Part of a small language model's weights: no biases in attention or MLP.
MLP neurons of a small language model. Each row is named by its layer, matrix (down: output weights) and neuron, and shows model dimensions 0-191. Each number is 500 + 50 x the weight over its row's rms, rounded and kept within 0 to 999. Numbers have three digits each. A neuron's up and down rows have the sign that makes its largest values positive.
Before each neuron's rows, "fires before" lists the tokens most often just after its 100 highest values on Wikipedia text that the model never trained on. A number after a token or word is its count.

fires before: " |" 27, "–" 17, "," 9, "." 7, " and" 6, " –" 6
L6.down316:562461523565511443599464469525444523530541478540507545507502550472469412459512486547570482467519519512573565577551487419447622543592547601439497467529502544436512494556508598622527366569474518520438561411464452473469538441476535494589451428548465460442349410494557358524444519549478528560481531486524477495536495549528425523492527513501514437467423533518558462488479467495480493421554460525504509522553540485486467525497525494525401469522472455422521486447484528636570501586523543445534485521553444528515544453516539470472607498580526518505450430496514589462471475524461482555

fires before: " |" 33, ":" 14, " of" 5, "ed" 4
L12.down312:494430541570478521556568558586585513527517530505503539569507525451608456608467527474476550588573535534487427517517570515465449427478434429566560563520486528451548537446565560393429479555463492568478520498509481514526463380508485546509440408543491569422485577526536459455565490510454570459512456537488486519481537498527440445519541485484434454497562559539471502538575448501528512480435533500418493397528562508476491443516548463491426526522484554548459447546488369472512530377503469477572471468508487415490586425435630493524468421396555524410495513475502469505423438538526494452

fires before: "\n" 49, "ct" 5, "iver" 4
L7.down234:434397403440421554479505544449421466488542574448527443449506493536471544541545484504524557494517416581408649520466455572494512446479446554553513435412461422564480515609440478477504391483400462433456438570365520512543452449555464583501499485557509494557512465542518541518491544467485527525554448483549522519521485425566500539468534444566429501559532479462440560530390508472508496493484538501523427554569437528440512449531519467479521493504479527579593472598476469441586426481538549510521434545510507556484531425544532470492418485487548538566395542527511516541462485563522463463

fires before: "\n" 100
L5.down27:573465515535496565512615590456498489453501529537554600491559502530481458455462565556524527405577500523446480497497494521539448442507474490460520556610496517443599546499443534530528704412498491605409457424437447468505475479514508536485485436519496491559430473500558394516447432455391403562472423474579536513564543475478490472496531523513529406527541587467464541464460508431536477544397515545425518427572482437459465501487499510488499519509489466416442458537583516558544529450479538493512498564542437567564492430479428504507531471472557563524533478606467496496465450513470452482

fires before: "." 36, " |" 24, "%" 8, "5" 4
L7.down344:571505493483539417485391492457475508498568590509453536527511489535548502439484401476568377513489490512578515500576429571502497440510568508467598543436622546423511490521396452445421529514559525539448604407562488440544477434533556458579419486528566471509479554495475444548435523593476459519484485475550483490533487546460508491443530493505546393528461527517439541393584560567550474481503403500463449445483519440555500490399549538467583498525523492454515560427535483440414445508427458543551489555518517489453441466492533456507465518532488532597497439439583484530516475529506608540

fires before: " |" 57, "\n" 36
L7.down120:545446444446594499566562459481534419564599495497462394463437537553581502446515477518485452487468508560450432484514438445548427558490595446586516504545588481566564531431464480522460713471500467591477496509495494566453571519460503452426561416530518561422418447537497444521536511531437586489469477581520498489518511568489478401518491481519500461588489589523533449508485496539500441485536476520522498522513565467391561564458435531504516487452555517514531492513472579554559503501497541452543483549480553484483455573550534609585416505496459474491533444460533488530525417411525526551

fires before: "|" 91, "\n" 5
L12.down223:557449548542433475448567565477546520565505495497526561476542483470481537443463452534495498551467545547426484453455533553484540612548505469581460453476428493532528558537514488470563539357377508512462520555489478507502585471519526517509477501479512565454492543470471452458590440443422514490394586488512544458564463510465504601490496493549465452505419454490476509439512455425521586527499605530404493579513636490487486472508483458489498587475440466526575458530457482528566483333458553562460485544496383521444556399474552467506529456446565433485504480496421518450529526476563421579

fires before: "\n" 30, " He" 19, " The" 7
L12.down225:540502516584506619492557537458384413481534496467473518439479455473473442449482556462503539587585494485488610499433638486570530416504458577508525433486475555492445508421574460527540562410432522482512538517528463545516541491473556516506510453543552455457511508500537463586461506452552463422594403529564424547475500445491487470419425460519495490562471503482527582509507510543570442440582472469529433527514470494508408551555517489510449573456534475441490464613537412500631528449509557522508502645416485538475453474502501477510532537442533478469448466534537502586445439407529507484

fires before: "-" 68, "\n" 16, "C" 5, "|" 4
L7.down482:515496484391545547469496530532442505515527528422505511483536491521615475458509450554518536488512510550532481550457489499472438422602419457537492570573511495453508485490513555534546685384476453510415563528567482495483505485462561476505559592491495470443391528534545472582436508485463548469444529467571520449511435573554523549464557479542459417520525539513496484362575495486477525454440524462465398461443542527458548487411464523522571599558493441557559438514458477481395414429484527447491453537479539515502430490477434500546524479513610510546583499473456531553560459392483550521

fires before: "|" 26, " the" 11, "|---|---|---|---|---|" 9, "|---|---|---|---|---|---|" 8, "\n" 7
L12.down162:496490484509510485557543458446487505542397507386503497472502512465534472432467538509462549465495617514462567383519566492547413474554468530586485547425471514456447547549531432535554519414393568475486596484525436455578478550506534602597494583447533470474487557397530512490528469503480503494494484567520463500418602547594504579504558498524567421552462559512561560480490490530527482557427437445504511504464488481523465567582496512557505555468547485524588467476505522489659542508506413448572429598526456522528488496450498491461513501440503515512421547420389567587528463547487498505

fires before: "\n" 49, "omes" 4
L7.down157:449518403458463573424473498569451563533530440479491541485490544492521423462590447530509503527485521489527427530445420440426568450521512488508655470518492469502537514435537560441451476474502429518548431482501581537509522565572429521537529462520500504597441464545413470613498507472524503515532413553479421484467513518491545444509548439551499463556491553535409399461477422520558463460490501458482522489455414473488507546440561448495534513521476518436492628437495514489590582469464523529560453531444486529401605506602508466507454566514508461587480435572498583520495417357528531464

fires before: "\n" 91, "-" 7
L7.down150:561501494487445487576480500507417449419502480473476536615529410484580432497522482539417514441489489509406523455395528474481556497582386456554487432589395479414585449472515539453553587370455463442510493548468544589584564549476458486497451503546571477435500575508516495536371491523514575525544596459482538482463426447511407521459527480484441517517570489456497549525618483453521528440443530510455472513526492432490444535543482477512545519533551462535525460539531491540491478472409409476466541471447529490434480462525489541450530532553596459539433438476539512584496448411508550543

fires before: ";" 27, " |" 24, ")" 10, "\n" 8, "." 7
L5.down231:532499498504517516489509485502457600530519585546478489594525459418598614408450517452435458459497587485441527479506546500520408469456599415512494464590549524572504559519496539582377567470570492552493465526464443457468425447453415516577478482523454514451574565503528540544486530421522407466538485514503399504566573514528429513537494551375453539460447550520456492515586622533506574557559476426472410599436463474458469514575455492440463500524507466505528511525505458489552431539429516493560452550508541525438446463441442487454488497543517526476451568509507498545541412473517585512

fires before: "," 22, "." 13, ")" 9, " |" 5, ");" 5, "–" 5
L6.down46:547437480548582417545470444559509408570597483516611511569460423538396501486566486541590620491511506558561479534425523465485515549512446425502506576614556481556513438537501580499606557558475447526397461482476524490467426466499525543577479448469542569473456462538464460551483540475476520530414530475525479473441507471554427446499491537523524527456490469461512545564412443443506432488567506428516550452438523478505515568502476463525449514481549560494571513522555543546524558514567554404539519482516530519469461505506528451600463474408470492551545578450447580511383480429400438511

fires before: "\n" 80, "-" 9, "fic" 5
L7.down267:452504585490538521465502502454486652345435502544544602532478430501506531514536480528418482491600601421493457558402530388382607524543336420544544534550531497527474493417427497493504444464501435388530571474487528517545482451511442527475482498545519468481529503464509516550479487459574536517568458576506520468452510565508506478501519568465527464497492480504475567505413506511526408519552498503558465516491544538533555508506540535508566568521464518414460519429494518566531586447572521523540381517558441504510460473535475513464532483490502474536479468431597455531505447389547516478

fires before: " to" 25, " on" 9, " was" 7, " into" 5, " is" 5
L2.down358:464522489518522487437487476591515508411525492497489424602490567542469560518614423464424450545612518492590478511490497474449498447531520469396565470475446457487521491458430558467568430462466633431550564459511532487500462526542493502521506483495500473472458426494492467525484515566504530456465515420460544465555559497540528482491535541572467547516504483476570431449406443530475550427517501543518559590491500534569595468525563555445461603539550466422453531445479396500522458561486515566529512465552540473505491547537455512469520422471538534412521551445447565294573434474470520414

fires before: " |" 36, "." 10, "%" 10, "," 9, "3" 5
L5.down248:476567510420554415466581413525451621464502489541439500494472570555519511432492517500523412474503458489466518537492453505478477451529515542470544385403542480514451507528483540477509442516493540423433521545557510473513521479539539439613458454431546494519460487463489501476517567545519512562437433504512426457464444485529484540412537467584526296433479527512607499497503477541487462533495437501462466496480584510552473539445545567510459586414514520489492507517456450466479539477528505461525503491583522538522506490489447464468596494479496451641454413509513549380506362574446556613

fires before: "2" 13, "i" 10, "m" 8, "e" 8, "\\" 8, "play" 6
L3.down442:546467515568507405573563596445534539413487483505503457468400502561498463429557488592496508426534472444497486500439556523450420533553470475545554488510469392502437508500451480424407432516572627501470516557537449393512457597483484502428493525492551567480449491557503469449466479532525418474478411531524491461455525504582517490489493515454481408489432462514480490446542535459500530596500477515501570449517569497504430596448558508557465519546525597537517501488509533566554536472527607528541384429503441473524415532552500566436557434490444514498454524436565485494595460406500556602

fires before: "," 26, "." 17, " to" 7, "\n" 6, " |" 4
L5.down40:407489512502533506529458489443514546455516546503426453483495534539516517475500593467538470496520573505434543504453452525461539544507462489522570512514502509493508434575526477507550637437594423588450536401419510440514475514495493548492520503488538573486445527504457452513558519520477499555560547466474548550604526543443482430492458548445558285477515518545556491466461474430467369458442490523538487496505504414554482447480477560513511552498419583547527559486552501506565463484342483519561463563583445534487482509542487460542587497522500483506467473513478587561392484533406490632

fires before: "\n" 79, "-" 11, "|" 7
L8.down441:485505505522490507477449589539566446570504543518579545548529525483562562551462494557501495481499486524539461495413485431577440527503437527546500469519487495491573457481454511526594618297424519525442487489442515554593508524539480526524591495583505563408326467517460560508529538446534514482408502523449516468489516552523500480449440503487534407529430481572525463507728440568443479482498465527524520511570493509531515521503552539609498429524488480471570440468461413524493458390548445501470491477502539475449491541501455503497476535562485480529480463483522498455451487466451561497

fires before: "\n" 38, "D" 5, "S" 5, "R" 4
L3.down161:559478471507530497480541532456571351471487638489482586543475517441519486524459459498566509443458446485481481501562419570404486515446459512493479515539462546543497511433503564521494479509435595511552490462418518490523447495513494496496590563574523512495526449517497627536481501500429477497421550502570539538493528520415455457535390468505545456538613447475447531393555553542511538529295469501536446449473522467484523484417577479516505463515558449467541462511588514541560478576424534523485475512484502524469598441599490557479464529544555420465477432528451443473530486469617466518

fires before: "ing" 27, "ed" 10, "ings" 9, "." 6, " that" 4
L5.down62:444461489560526522505478506519509510407541490504469525546458445455523467494524506480491520454443513448442548610497502557527529544574464447513492605447429437494463488475495523480461500436539515500491398444494529394491541508624596470506519548438475590590370457559583439477476443528475550524517548559523517464552439439494496459508532454504526468476439491509547558558504544403482515584423577520521586483565522528520390487484507538490474518478484521537506536437432569554483652567478588533605510491409489482520408447530546515464467503491547526431485458512398530420590489575485548619

fires before: " The" 21, "\n" 18, " It" 17
L12.down349:612572522576514517471467401479480277468565407459588577535553511527561490510510451551479485519586472434408490533542510584523515575438512492541586506481496498470464504564448457456497503504449498528558551513512506506433481499466450494491580564464496469576386497524517535507491564554461538483447558517504439468546611460466500487473470587537554548526578472498433480406428489521557393499480531460457476500456518376500524429559497552544497466507446474455477526527563585478490492527492487457514497384562496444486584489490535466560560573489533475570603527495560461486484495480558422516

fires before: "." 28, "," 14, "6" 5, "8" 5, "4" 4, "5" 4
L6.down448:469595486496536445520536565393565502470590541500377490419538621503570517510453403417564531471556463492478469595444482537494479459496505477494591388471523526442474468513529453432483473468491492572533446499557553476455533435452481520510420515485486452440534485497497471556520452572476587615524523519531560580560522499640595550473532488490543436545490485470438502602493508504521454518530501534500409448481454552544475525545559571550518586492447506474397442491466475526464488510477478544501434524463507491409526474393547449518526477464607495603488428472462507406568539523487530415

fires before: " |" 46, ":" 20, " votes" 7, " medal" 5
L7.down280:475543507571488534529498450494542434524477577502528479423502514548530522611492456505508541455473480532523518520594480578402442422386481505411570527429463466503456522545493512406467468533498515554454478539522484493398517499600518516525532510564539533481479571428444542485518521535578539509473412460490631469458466524448520493415501485527503463521444471525479522403575393464459587431501512538490406482437582578453463555508461501474570619437534587518493536493462503550588588403578460486602508551548530531521512476419521537417520576428492397476535553514495492443443535486524557464

fires before: "-" 48, "\n" 9, "ising" 4, "ical" 4
L9.down307:522478567504527574521478488476604503501496472572555468465406551435504471523479463506543475484472572439492499593422498429483476491543448472466527564547426493572512541482490526456466520485536549436502531434465480446586603579554480474527484462545560477441353397475385345482504470488501437433493576500530505500500506515551450487468643421562545560432529575580509589484482617476522500560506506451474531543521443490451452531473497586444518542499532503468475493538481574528550446476476466515438402482550409425502492450638579473466510528471545506575480495534544528464509472464557527538

fires before: "\n" 41, " The" 10, " She" 6, " He" 5, " In" 4
L8.down141:585525374477520562553496562538521396495523527438558565480534493508557524503522567523527546538646498536457503515482437487454421463520484538509530407510441534473495535465499505442574565479520550513511538475493465474480567393535485533578588590494543553488445465539383506472562467524532447542517576498502494484512558461458471482403498461517566315528611527471504470524502478560523603557494537557502500603504489385550467456530444579526461530535507454516497566502416512490534465481408516570500496472480568518434558480555479545558506564465473443481498380502444460457442441466530456430

fires before: "-" 43, "\n" 16, "|" 11
L6.down122:497391469521598531538517424566446505527434510515508639376510523517517440453517466496434548409533612492502427543526504517483472582536441423486492478505539418495486531456508526517461650390529481581407457394458479506517514514551520507539481597417538504491441467549480539508526464493490441464580511528551466479521485546578567493526580450481440458472499613491560477532457531492511458451537505498417506460474546503635539468508483602513505624504489491551531442429492519504586455450489497535522432479515525503480484459434534560565520439496538516508454418435455520528509441412521494402

fires before: "\n" 60, "omes" 4
L7.down100:426505486476494506543502543486495451549574477459488517422451534510522510546508598519489498498463450481487524507502455482561444554465515479406576576470504521551519462605438485563495505557406549466485505539457541496497461446513459489462513409494562585661454568457526501512530449506563542405516505436581444427542563585447517532492534532400445529484593506455554484472489433468505435473400610402461516457495454603612439446510428540455424480580550512373464496556508548420536415486551466470460585526535524510461558466461514447521438518539497535536567568506602479483470487478513544471

fires before: " was" 21, " is" 17, " to" 4, " has" 4, "." 4, " would" 4
L6.down59:427474586439450518453426534587535526396522529424474454486550518502558465432411458517570535431506529559520412500498478576492515521541606609444507458471475456474569483489447550534472513511533527494453447497479574440521546654484497451421548461468517569529511580526548434488430534543453517527593564389497469395486518512516523473520506488535568563517552465500505519483480551502586598462503521531568512382478472424581464486518478494488415543539407525404442443532463465571581515536503507481512544432539452492457402534497531493516492487488477459474564482385447537518505544545612444503

fires before: "\n" 57
L2.down493:537538507448593466453568500385500471465541419478498549539492541458507541538539446485458490519469541438406488472497502507447563531446473448450468554537489473538456499444469471495494529517525608571534582511441498497467334462557444531512577458485435573533588508530469521427432644518439530498533486503550452416432416437467528475499474487528611496535500499565497475468576525531460513409403429571491503477435426483393563465438486498503606548562453492513528551537594515528493453591463486565484532520552531539537524551551504533521579566516512430544483470558486483461621444505479417512

fires before: "\n" 80, "-" 15
L8.down367:424433508477484476430473606544582544577508509508510657510490546506531528584544526571523491497503474530519438573473474454492497540524432428518509435554492477493504512444467520487527655373479467410509472572482525469602558468556477508496496465569535525433360532530477514488503502509524515474430503496502534485553508479523507556430457456467466305528478411489491526459675497504478511510467434472550480531600510503431499468426499506567527559524549470469472476503498458507494506377459514526544497576503532523528478540426529544452560471595544452502511402512438446510570447534501488512

fires before: " |" 37, "–" 9, ":" 7, "." 6, " L" 4, " Al" 4
L7.down429:528421562527455475511512456433512554526513451442522562446486515519499407479618571435551462478450578484478488428465503446514470481504538495515550445453607449468573549510449481553502545452542409484464487525439572540584465393481452444497539459515559513536461533445500472461401528477510434468480566544532500488532473495476536502535552542563609502461534468581598449516511527563512439461406528526495559605486590485560438543439514565495502575432541444394528444584476407449468575540488557539525454491549439484529510484492401428489459410504548457480453605512601566522550486547502478585

fires before: " |" 66, "–" 9, "." 8
L6.down262:403508439460515489476452502570481455564532443517504525578475502501490467416517418496464497523522535512522481447543548526481549472476452507508514497501455523419515505499605492491462567480479522502523578478471547445585515403489430518642384552476517443514558530595452501563550574490485494610508572411489383479482463502504538544538537425452470431421456444570455528543513482564403493410520529484422454374478478570482467509501504581487589456538486497484419479485496513613538515508459513474585384568553435535423533536543519457547528538545612489510498511551542474566567604496553483499

fires before: "\n" 97
L8.down279:477469528511537511463446470575575401452483507462547602457540562524539529459473502436518483539539560492499423463509442465493560530533468434431528518479624491441468502455480444522573402504455499522431574532519443456511472463536486436459541482460486506510378547571437499446444466528415405578405481411562449505540492531447532465413463449554528494538449504353552493472406606493529495464505493523489504607498516602531527488551522520509543503448580406421468418564504521596545491526567503535457419522528512498449512474503461483446536587453508542583502470496498424537431512474595493417

fires before: "\n" 74
L3.down471:482417371510446499441550553473614484438536490392466585546483489446478458482536508483536555501499514522468462564384524483565475544515507496522499477496564514513546542547504443498449458513524520497487485521373569489501477490453464436488486506470495466515480419475568525458620531490525561481514502554577509487474459458423450497492592541460534484448552569467484509456569487533541463505511446495602487500598502485561580430464457580455378521573569439379588530516565477553451409498505499451552482496513590566469479486522543510406466508591648473412474441473584464457559479466550476536

fires before: "ure" 16, "ing" 8, "ity" 8, "ative" 7, "ized" 7, "ated" 5
L7.down14:454442423540583471511508441531524510534594446604505550520511490418524457438579551605445558418446532584489454570424522407475591465470505516526580569493455499515550484432493485516494568442557478495493444551455486515514496463449502523487521481493539479591493479497533504495536536574414416530597542517422514514394519443531495428503523503513423465423613591450542506511578435525499530579610602499489572472476469467467558476596417458508555480476429564464590485509469566453515565497489520554483571491551393460466451444444494477507562491486499517481595482567462467483554490552488502419

fires before: "," 41, "6" 10, "\n" 10, "." 10, " and" 5
L9.down346:520498429455553603490479506430507518364431546428510471564475518416549600510561479448462498456490488519445449515557455416591576428521511479495578529564462532500449599387514475467495519489517419381556602448557493569513539493499482442498426444506502421476560445460446517571526450454459564574491507488451500537562516500508439454536480544424451579468469491491474554549463599524452461625442508499495573486430422510534495484551408448434483585478457563514567514493444590460566496522460529530456556541585496556378490505471478516483537561472538542478557531461511506530536541496461528508

fires before: " |" 29, "," 14, "\n" 9, "." 9, " –" 9, ";" 4
L2.down292:625467453452548556497408458466452459453510482541603474445550506522511418409455525529590481500454535573417399494534518545578577455505470605498532415530476551461482517548597502568527526484455414548565482533446461493580437546545530615471504558520575477514284462480480517478597467531486477590449479508484515479490444518488468535444435502502535436538581525471486459511486522483454487482520516530499442590518505440478545512446525501418565465517517504521462379481540514566563436502551548530493500545572510501516480503594507505465597484567491513467508490466491530435458390540533499451

fires before: " |" 37, " of" 13, " (" 8, "." 4
L12.down504:455629379493538484463516521458551570456467501565482547449571512440544483491455527538570421427484472531462552436442456566559492535520515471507503516516532506547449540498456384414545507520445572582476520516551543523534483453474464492556411440465449497537483486504447441570591444509465526504458514510525476511397438492501519460476409461430578586482546520594496489536578526520416594534428575541392486636413474569535598558511391455559456595507550483517541484514533508485545551531532506562504552545446547432559487472512545531564563451464473473514435462478444515460492437539469519558

fires before: "\n" 39, " The" 14, " He" 6
L2.down462:473426379525599587489527407513507434561575546486600517518558547484521467518509610538476489600535598498428519456480534439520447447454442450467504476433558438502527467582432472564577489563475515497527488560475511462586575510506512478482501544431552530520467450519474545529473424479464477604472463419483576515461497443602356530474592507474616476507532488471503353518498544522478430576457458495484435533449465474502451451514495534496474470466553450513542432545441554492504490526441536537593458496575474489487534451507547428517573506428517520527523494515517404400464480453482417488

fires before: "-" 60, "\n" 29, "|" 10
L6.down506:562455490413577496510444557497493479512467518521468578496420471529536513481458475489403485426340521550518526495394529556503533547459486492550460486548480499506605470521522507536443689361480475580448551378508468544415503535468522498457494525457504501487445551508526462507492545473475507507497557392527525425524449509502523539544544396487451422497445543498510480437556452496521499478541416443459424456498525466459503582409558488554449628448514513546568451513509478536505484437480498418526424533499490489421457514479576516440584475565538529508527446485466491428477487443432493380

fires before: "\n" 24, " 1" 15, " 2" 10, " Rep" 8, " 0" 7, " |" 4
L7.down184:500428548483575514494573380502521492555632469504463491521515514511498545465488453496486544448594476506501518558446439505518538557564502543569541437584543551555518564527493458536515592492560438556503564517453508556496518481489502583538500540495501561460425510520474447484414475449514454435514498551446414462513518546424444425517480438464506449521504556472488408569490530383521483589491557466456403435481543423421543499505504534553395553469572450445517444506506497526578399456469496525584458463438473439541483552406439500460488471525533591424454442529512493487547518340417403495

fires before: " |" 30, "." 28, "–" 8, "-" 5, "," 4
L7.down421:552611504449534522460484523532509552408515488476485451458470485442524488499463469469494411496527526489517536543433548497538431520451454522525439577442470474551509530448556416487497542444526527493473498482559539516515455474497488453472521525538537524530518553524567374441555592462436482511514543629540423482553508450465460446484508530527528355591494433484474569489555514482499472473618494579562576653469513575523500513534502555510584484521515600486524527489473502319486539526404452516523537493517623385461473456485473480538426507521561542460510442503513510537444371446482470558

fires before: "\n" 17, " The" 15, "age" 5, "ages" 5, "per" 4, "medi" 4
L2.down468:616440496510616602464523606427552393453479524507578503459514514573522472504453589529557630434511462495441506505519450456500528573493496409452486514441487408499496471470443523550508538573423584480496533499461481451533446508577518550521520462616562554480389506529456514472439457455480397557560462510507553515469538497556513486458557563443503494493493521435499371518493583494513470599387580445516425539514525471407472477492541468532486471553556466524584427510536395431490389480493518534510482500426461527488511498464536448509532465485423538546532563536545458497499431531484499502

fires before: "," 31, "." 8, " –" 8, ")" 7, " and" 6, "–" 6
L7.down153:534485542526557559535549506502532427487545475522490577523473551462477351495520593498551390456481512527513464604454437466623527466518508531522519565447502464440469519533492492435538562492415439526415460522474486491576597457467521543443509491564446522482406450526489493502453476531423460535427522469518501447621473505524533477556504516470566384450478460541531409543467411489527447483577516436405468538535555461516470429565397552458551452543574510417574437552504478539517394452399470494469446471582531468558507508517542428480483521567566482431469497523559520490563404511505471561

fires before: "-" 50, "\n" 13
L8.down380:470562507489578464503460548523476538427650377523490512438504443450507486473540440538421575518462561530488557478439515515458489431532454406476524493510423452460460497456570505504456536468534537535582557538576576574511528529434443512461604540527549452459513465562472456540448481451473456510563529513442434484529625580523389488499537490498428519428547426506562573444426494471555480449464557524496407530524474584399565516450503614519583537513505545484534474360477445510482468522440532524518473465531498435431417453542512458519433473487453508523507565488562574551443522514514428452

fires before: "\n" 98
L6.down483:386487460563528517521551514601461445465464443457523485517436576462585595477589506430431633490525488514460515528497486538566421487526487455399552502435561483574408512493410500522607491490566574602420480477499535439512591512440445536583569369525477531508535469485475504552491509580432493512461527463512504454524492430482555493470405541481465474449505500431473503556512527503499606504489534386439481552514479442527547501526443406497462461494600538424509478612501475421485560439595491466462518484543499497465472500541544493490502470492579489490586462476509441596507533493459445448

fires before: "," 24, " |" 19, "." 14, "\n" 6
L2.down269:550437475558464483488560465480517493526527509629516505534486414550451479461515503539572449498435593513436559566463524583555433531514545474486520633473477507472512481508621567467499540444580464452507549484420547434572513416467536499571611476511485556494316466498452502488537505510490511535556479446496596526469402542398503532449464478465488358517556547437551515523523491511450432485488500597512524486510453540474455502442471556546570505521530547537593547530533505573447518601364509567493520461504394422518522483509550518521573542492453478515528506513441547477496488526479432492

fires before: " |" 30, "," 17, "–" 14, "." 6, ":" 4
L5.down445:539523526479503534471408468555531367506579506482468502451620525545559468515473480467614402503472407516497479556557492437528417535526509483466460443492528481459443538554646494539433558513514522475471473380580487459520501468528496496594396448471553473472483488473494438469529522515493456553555517499552475551520471453500510492522611532498477358429453461485484500587457459508521351553499492476508444402532468535518456484482515525499485576489460585474515442535515422477462483538507512369523465520557518568575444492450569538473472537530621532563422500432537526518432541553444548533

fires before: " |" 24, "," 21, "." 13, ":" 11
L3.down208:448528413566600485459450462501551517472509515449438535501481433554512459555408473508652493549612546497529541509572435486564554476464519468483607476555512448441531498474475502504520519551448531527511541508483403469489410462501544439412448412490531610510562469532441416448503558446432471512529494545531483619596569525510475435454554527510521487530525510534586525443497407492552436456603502497516485509520578430578475543458501538501458465482523578511437470504509462396469419577541546451374475441433505497506532447464573510555460528462515492502603504565436480539424503523510543446

fires before: " |" 32, "." 23, ":" 6, "–" 5, "," 4, ")" 4
L2.down320:594463543477457417461461521493483480513553583584399438538417487511529489482504411465506494530435480498542515497431480511466505428526551559437548527508454473530560494514534516507488470382529512514478547522551536408585506506477477499529458526529490595440446548578507512515524554462394582587512508465545468563538544496430557581537536545487477412479572537599416494493572508511461455429545415571563573381471404497439565507438412554452541503448591436480516571487496487508405480562468492494494476521572531536557474528482483399510479461609501518402453423431518468539483505516455411540

fires before: "|" 64, "u" 4
L12.down1:567448591495494505457441454484509482400530524499484549576473429526533448423515520482452439506392503444541431499528504549474418603523514503486491471518383465543565521480550386555493541470470483436512513496456474524467420500460544685514556508564477495504533507506480454485464525502478516411473502552459558446482500594469440560517526489498525385344465536462545582462541445498529470513532531555436508517490529536490528506618566527548524501500444532641556416535561551428613505524556518509540488536505557447523460536480552584548426476510430426509508450573475514466516546547475549557

fires before: "i" 24, "2" 16, "\\" 10, "^{" 9, "/" 6, "ising" 4
L2.down119:464515517502534467527507482488453503558468545524457436538474561482600515496586466520529502553588580507518518644511503515487531493475513431560568563515485445450426472455490500443553502469481547555521504529623430449613534582454550549501527444508494564510478461471367467562505546561501584526543497547447369520519482461616493582508470583495439476427546449476445329498517387475549522391434559500519431471526573530489442418500472535493473549494511540447527540511519428554527463528614519503493485486428497451521482482438518489421565504537522504433438550529466481454570488553526451516

fires before: "\n" 54, "ently" 5, "ometimes" 4
L9.down400:524520478473328538558549561461533388531517466479429564555502523553484558466529625521557551535549500523487495486457555419493500489623431455456620472609512485445490434408459495501446516513482477559539524573477463501457574547421496461537449548561507505550557553426556484512427479474517506483397440491494468535438493411499453424397548513523555524555431583540456471583447501487509513547529436403505510549513467400358461518526505520497536540488506541502504460581528443438414528519446461618529491446499533544465503460440475506499463554498447503448500441466463468536458467516523492444

fires before: "\n" 54, "ica" 4
L7.down478:547454457508529428433501597450554477580561505497453561483510475526479497491562560450583552511530619453474465445456442450464499459493434445587587506516464477567510562483447505545522586474414473528487467527544491483565488450432447520560452355497477484433542481518567454434552547555446524522572398458544499485520478498425571565516592540521523470462472546536484447507459387556495477504367464487404442451458560513431409503486496524453504480540469551505485529496623459581535519488505448514526549552633445456492463542610473532516569536522441560579520452552462512454469450532524485490

fires before: "-" 42, "\n" 18, "|" 6
L9.down152:453487589410490509523454478499480540500472533515375507483418598449521514572502476476543432497449529495536508491451455448494513389544484522454558434547559476526557467481421428513452532475545590488494547542444439540415428557498506514377521494477561614534445478564481571603481457430511423451411483513489554469545559515570526482454554449404476510488495584529498507401562506501525563494492521553519483473494553556363598611580621502485461526456588492528517381522487529486464478543540499499461508566477567496462497528522490503517464429502508540511473508454606562498593509505565523461

fires before: "|" 72, "\n" 11, "ed" 4
L12.down323:530480581554564549498421464526512444429499546551595441439401460532481460517486539437522370441448580463565478548507430436470433459466445475481493461475483564465603455474475626487482574511479470436535613572404489499448496520461464450439527531495479536503434438498482456515461475536445476510451555596513534473468589528464574437517502470403440378514463548504498579521551536436501498538446489520477420465477533428547559506583534574497444542438478383504499535493494490525470517515535504583416523539482600472591535514442506485503551556490507448491524473501452462483422404492476597457

fires before: "-" 57, "\n" 10
L8.down205:523500394490519505471533501489474523498500571445367428568430455393534506439520528525416340490473581598496506544492510459524408538543436525561529523463548507504543498542496576551499529445456524491507559404384501505555500552465503458517445562495453481513484516494517458505550490446519568469441578498548432414437464493559559471525550422508405431529609442516506480485520543496549463547465461513435463563491418509437525510531544452470586543534567508561445497544451559442467555481462464410452484444378521527561539543489427434346504495506498526480461568487487500558410521511463499490